Weights of a small transformer language model: width 256.
MLP neurons of a small language model. Each row is named by its layer, matrix (down: output weights) and neuron, and shows model dimensions 16-111. Each number is 200 + 30 x the weight over its row's rms, rounded and kept within 0 to 999. A neuron's up and down rows have the sign that makes its largest values positive.
A block is one neuron, or neurons of one layer that tend to fire together. After each block is what it responds to, as a language model described it from the Wikipedia text at the highest values.

L6.down172,172,222,191,212,202,208,214,203,202,181,216,194,208,211,150,222,164,229,214,164,148,176,268,231,173,225,154,205,237,210,152,151,184,166,200,150,187,181,203,189,198,175,156,213,223,183,187,187,182,216,206,223,153,237,180,201,199,212,165,244,211,205,210,168,208,201,189,227,196,200,266,194,180,203,173,190,210,230,193,170,195,166,204,162,225,234,176,229,202,229,241,187,129,211,221,133
L6.down189,205,211,228,190,178,98,226,205,223,220,220,220,188,241,202,177,185,222,224,174,129,211,194,218,182,166,198,221,182,144,177,216,177,205,204,197,174,216,210,202,201,188,161,182,173,215,231,200,183,196,187,168,193,200,226,198,167,231,193,190,182,168,225,185,177,170,221,210,203,188,212,154,145,279,190,151,218,159,198,195,199,162,193,207,172,161,246,190,260,166,196,227,215,186,214,170
L6.down309,229,142,199,256,195,158,183,160,213,236,257,206,232,204,141,217,193,173,152,160,217,158,175,230,177,206,206,202,159,207,154,211,153,189,202,150,222,189,205,178,137,185,233,169,208,149,175,200,193,227,197,194,195,177,196,215,231,248,215,210,222,164,177,167,160,186,200,206,237,204,157,221,195,190,229,193,193,240,180,172,179,268,179,227,197,225,260,216,270,176,161,206,185,219,159,237
L6.down328,213,205,173,198,195,267,199,222,197,200,215,201,206,201,252,203,175,168,196,197,194,163,237,238,229,200,172,207,213,218,155,202,176,230,217,175,193,243,190,170,220,175,268,231,199,228,183,199,202,97,179,181,193,183,206,177,215,220,113,223,226,201,225,191,242,237,187,202,225,159,238,192,218,184,231,188,172,150,235,216,199,222,162,244,212,248,181,221,204,216,247,205,236,201,131,149
Description: Last or middle pieces of words split at odd places, mainly prepositions and conjunctions (Despit-e, bef-ore, af-ter, Dur-ing, unt-il), plus other words and names (conclud-ed, ro-le, B-l-azincic).

L7.down19,196,162,164,247,214,163,209,217,184,219,171,188,203,184,196,171,163,224,185,181,216,190,208,203,218,209,227,144,174,167,237,175,214,229,183,213,221,173,219,207,234,218,195,219,186,246,228,206,234,220,205,194,123,210,161,198,152,217,156,211,224,217,220,209,219,206,227,201,195,227,204,183,213,170,150,203,220,187,190,225,183,192,175,177,251,196,198,182,202,129,185,204,193,200,187,226
L7.down58,198,218,233,211,159,163,216,210,145,236,206,187,218,239,179,270,239,172,217,195,182,188,172,179,195,198,218,215,235,190,206,210,195,181,173,205,182,200,202,201,228,212,165,210,173,183,238,182,166,223,172,271,162,204,164,188,196,218,172,227,168,227,177,209,184,201,190,234,261,241,228,244,171,227,154,229,181,221,237,157,171,198,215,203,216,269,229,183,181,182,221,210,203,186,175,151
L7.down81,159,187,221,201,206,167,179,218,200,159,220,200,210,140,244,248,181,235,204,183,243,227,223,242,177,221,200,155,184,191,200,150,171,218,235,218,172,143,231,228,224,187,180,196,201,240,202,176,174,257,157,214,230,187,181,163,180,193,210,228,181,196,161,185,224,130,144,222,245,204,229,204,210,233,153,192,144,262,175,191,188,187,204,186,211,214,150,141,196,212,173,213,173,209,193,125
L7.down103,160,225,168,241,176,176,164,200,173,203,201,168,198,194,244,211,150,189,184,163,196,170,163,135,219,187,195,219,151,226,214,235,179,243,202,216,190,125,209,194,240,235,237,180,215,235,223,212,173,202,251,206,202,218,182,186,220,168,176,241,206,182,195,247,162,174,134,223,186,193,156,212,157,218,199,175,193,254,151,225,221,151,271,209,206,250,210,182,147,186,246,176,237,188,176,238
L7.down128,192,232,215,198,247,193,193,180,187,226,214,178,221,195,173,202,208,266,174,182,206,217,173,207,213,183,212,231,181,220,229,179,196,209,155,268,260,194,153,239,249,198,228,154,148,255,238,258,223,180,127,202,205,217,134,201,217,165,206,195,208,206,230,180,216,183,165,209,218,263,185,223,183,238,203,212,139,216,204,251,231,210,201,172,219,174,184,187,164,172,260,199,184,199,213,179
L7.down133,196,237,212,210,211,182,192,199,180,199,183,224,254,161,146,289,182,190,219,199,204,196,176,240,223,209,145,223,157,188,158,188,208,230,231,231,204,198,170,112,193,168,273,194,168,246,221,241,169,297,148,218,191,206,154,149,179,234,200,182,197,211,182,168,175,217,211,212,153,156,222,201,241,197,154,148,232,227,181,231,143,183,208,210,223,214,161,215,232,163,223,175,164,231,196,221
L7.down168,148,204,188,210,180,151,180,182,181,200,217,217,175,209,233,141,189,204,206,247,229,178,184,263,163,197,153,170,162,258,211,152,160,165,207,178,204,190,201,210,220,237,221,197,181,253,173,262,186,173,222,142,178,246,177,203,275,200,211,226,182,221,242,156,145,252,192,162,191,210,217,186,228,156,187,231,199,188,123,221,198,181,228,193,213,216,253,186,222,209,216,198,216,230,210,159
L7.down183,205,185,229,247,185,148,162,204,122,175,210,214,208,198,206,243,227,224,194,182,197,189,199,210,166,184,234,249,156,183,225,201,194,190,249,173,189,270,176,218,244,204,247,163,239,222,204,199,157,210,188,145,221,187,174,202,162,182,199,146,181,230,102,171,195,204,170,158,226,191,209,237,215,174,177,178,247,215,258,138,236,207,190,227,235,216,193,192,200,205,167,238,184,231,273,211
Description: Fires on the last subword piece that completes a common word split mid-word, especially adverbs, as in always, often, much, only, fully.

L6.down0,173,206,234,133,215,203,209,210,183,203,165,197,172,224,202,237,227,242,201,217,188,235,219,215,218,187,232,232,155,140,179,206,170,176,174,189,181,173,129,213,174,204,144,208,178,208,231,185,206,165,157,195,189,290,187,225,197,184,221,173,183,193,246,233,177,214,183,235,219,203,137,210,201,174,249,243,190,208,180,199,252,201,202,203,192,226,220,164,205,193,173,212,217,209,184,195
L6.down60,213,228,175,185,172,210,170,154,187,216,226,236,185,241,217,179,229,180,225,217,193,187,244,159,199,166,170,208,203,165,259,179,152,213,143,231,198,193,189,216,221,224,168,261,213,232,163,181,228,121,245,151,158,198,220,194,219,197,220,242,167,180,173,224,190,184,218,238,227,206,181,168,167,173,299,182,212,204,217,181,258,246,188,198,223,182,154,201,213,231,219,206,162,222,242,201
L6.down342,153,186,217,219,123,224,196,196,176,198,212,155,212,184,248,186,220,229,202,263,166,213,181,156,206,218,208,163,125,230,160,192,221,185,215,200,212,236,194,188,207,194,244,180,245,220,216,212,166,222,213,178,205,156,192,203,266,198,161,207,197,217,221,144,190,267,195,164,230,184,236,181,183,212,172,237,160,209,210,170,116,233,198,188,221,133,238,236,180,171,184,147,214,183,148,189
L6.down378,244,193,186,229,147,139,219,175,208,204,225,191,257,149,210,134,180,224,181,166,206,168,209,142,170,187,192,179,204,213,236,188,194,201,215,236,165,173,181,193,139,189,231,207,202,199,163,233,184,226,184,176,204,175,228,198,249,197,296,207,207,199,181,214,231,216,197,210,189,148,236,161,230,163,140,222,194,165,158,202,204,242,213,201,188,198,130,209,143,187,258,199,252,175,171,220
Description: Final word-piece that completes a common adverb or function word split into pieces, such as rough-ly, alread-y, al-so, foll-ow, fir-st.

L3.down164,139,220,214,252,216,207,237,162,272,222,171,214,156,222,245,261,254,211,175,223,178,178,168,180,181,197,158,188,185,211,188,216,189,213,245,200,238,236,216,216,208,214,206,166,198,181,196,182,167,159,182,178,224,217,158,179,217,200,263,174,224,216,225,190,181,185,212,198,205,181,159,203,156,193,196,242,322,240,191,209,233,178,171,181,221,218,200,178,211,155,255,191,197,182,191,252
L3.down376,201,159,168,190,218,209,171,180,255,157,190,213,186,244,223,165,232,216,176,161,166,205,213,160,191,233,186,169,184,136,175,194,212,188,197,218,196,198,190,208,224,198,202,203,212,231,203,207,202,175,204,192,223,206,163,203,220,168,196,185,237,208,172,183,236,235,230,199,246,184,237,240,247,205,239,217,166,190,172,221,254,180,222,157,204,208,191,163,242,204,238,229,193,179,240,243
Description: Word pieces right after a split-off A or a that form at/ad/as words (A+t, a+d+jacent, A+ust+ralia), plus standalone at and as.

L7.down2,197,149,210,209,228,235,213,182,172,269,175,220,173,176,187,183,195,171,249,198,183,207,204,193,202,210,173,208,191,192,246,187,196,232,223,197,176,227,262,208,153,205,204,248,218,228,218,197,204,144,178,218,257,174,135,209,183,209,215,212,202,183,181,236,224,229,215,184,183,218,201,216,229,252,233,152,222,230,149,267,248,185,197,196,227,155,224,181,248,226,163,153,226,233,208,228
L7.down15,177,217,245,209,208,153,192,224,210,147,200,247,186,208,236,155,202,221,199,173,173,253,299,178,177,168,230,156,168,194,160,165,264,256,170,166,190,241,209,173,248,241,106,175,221,239,142,229,152,252,211,198,250,211,187,177,236,205,164,197,175,164,229,171,213,188,205,204,220,211,174,155,180,216,185,196,203,172,238,215,197,141,176,164,200,224,242,207,214,184,247,171,195,169,195,212
L7.down35,114,142,240,173,203,221,174,149,186,205,218,193,207,153,177,235,209,160,217,222,247,137,177,220,192,199,252,169,170,208,215,211,208,212,208,220,236,189,195,198,193,241,192,133,214,233,196,205,229,214,262,205,210,193,207,188,227,242,205,169,217,164,177,218,175,205,216,237,185,246,163,210,166,224,201,207,166,210,206,195,201,193,184,192,190,173,186,198,205,140,236,216,173,243,198,181
L7.down88,219,252,159,221,170,259,209,181,252,207,207,179,195,149,147,183,188,216,212,202,137,250,198,203,167,193,209,193,254,160,188,231,151,217,185,226,197,151,148,192,271,174,201,182,181,208,208,222,239,185,214,192,168,162,224,209,189,173,188,173,164,192,179,239,204,194,247,207,210,248,184,205,150,218,221,199,210,158,130,266,172,197,231,225,204,183,180,182,211,224,185,260,255,183,233,222
L7.down118,190,193,246,231,182,262,210,196,205,253,236,215,241,192,215,223,197,194,166,231,221,177,200,186,168,190,235,180,206,195,253,204,155,129,187,178,183,191,253,144,201,197,262,198,211,244,219,193,200,228,246,205,172,196,199,218,211,195,231,221,228,212,214,201,152,168,227,182,165,190,175,191,183,265,208,198,172,188,182,224,175,190,210,169,150,209,206,215,228,209,201,207,187,154,149,169
L7.down298,203,174,192,232,226,195,233,195,222,229,184,260,188,126,197,181,203,186,219,192,208,186,236,210,182,179,187,199,229,216,238,230,223,242,218,234,172,202,145,178,181,176,240,208,188,203,180,141,188,219,184,174,171,136,199,252,225,208,180,193,199,180,199,267,209,221,265,175,122,210,227,184,189,191,203,168,226,192,179,186,176,228,205,206,242,185,227,211,247,204,201,221,140,232,196,197
L7.down361,183,207,234,198,256,203,216,197,230,193,196,202,221,203,171,171,189,271,133,183,193,209,198,180,216,224,168,176,228,208,225,112,196,242,216,216,226,202,177,181,195,199,210,253,240,247,120,208,199,203,195,147,167,223,209,180,181,176,166,177,243,181,209,198,220,203,213,210,190,195,221,162,215,168,219,191,232,202,214,209,226,210,212,213,245,160,246,172,173,240,227,184,215,159,224,211
L7.down366,229,178,174,202,198,175,208,258,212,205,198,178,227,233,190,233,253,212,195,188,205,190,246,209,182,186,202,160,177,269,163,149,246,133,205,228,192,211,186,212,232,199,235,168,183,199,160,218,188,239,180,207,165,193,133,212,215,210,223,194,186,195,168,188,182,178,225,167,256,198,193,195,222,149,180,189,197,228,211,176,188,211,107,233,176,157,196,207,211,135,202,185,215,203,190,221
Description: Final pieces of time and causal prepositions in narrative text, such as dur-ing, af-ter, sin-ce, and the to in prior to or due to.

L3.down76,210,184,188,196,136,212,214,245,240,152,168,190,205,213,160,211,212,187,183,170,211,207,234,170,137,212,212,208,184,208,232,195,180,210,212,211,229,177,184,227,193,166,227,189,189,121,184,237,205,203,204,120,163,213,185,220,242,267,178,199,199,184,215,234,201,174,243,186,186,235,197,196,200,190,230,182,222,169,173,203,227,205,211,201,213,167,155,192,219,208,144,255,234,204,191,190
L3.down347,150,182,206,247,259,195,238,198,190,190,230,120,215,222,206,201,176,184,208,209,190,169,210,209,227,207,190,204,239,194,183,170,187,210,214,196,204,180,160,214,257,193,235,145,174,172,188,172,199,144,176,179,205,156,201,216,255,217,236,185,233,179,254,195,191,189,239,177,231,171,209,198,264,168,187,221,191,181,169,208,169,259,217,246,222,241,225,239,203,198,250,211,245,214,199,184
Description: Single letters or short pieces split off the start or middle of words, especially a lone j opening job, join, junction, junior, and y ending widely, they.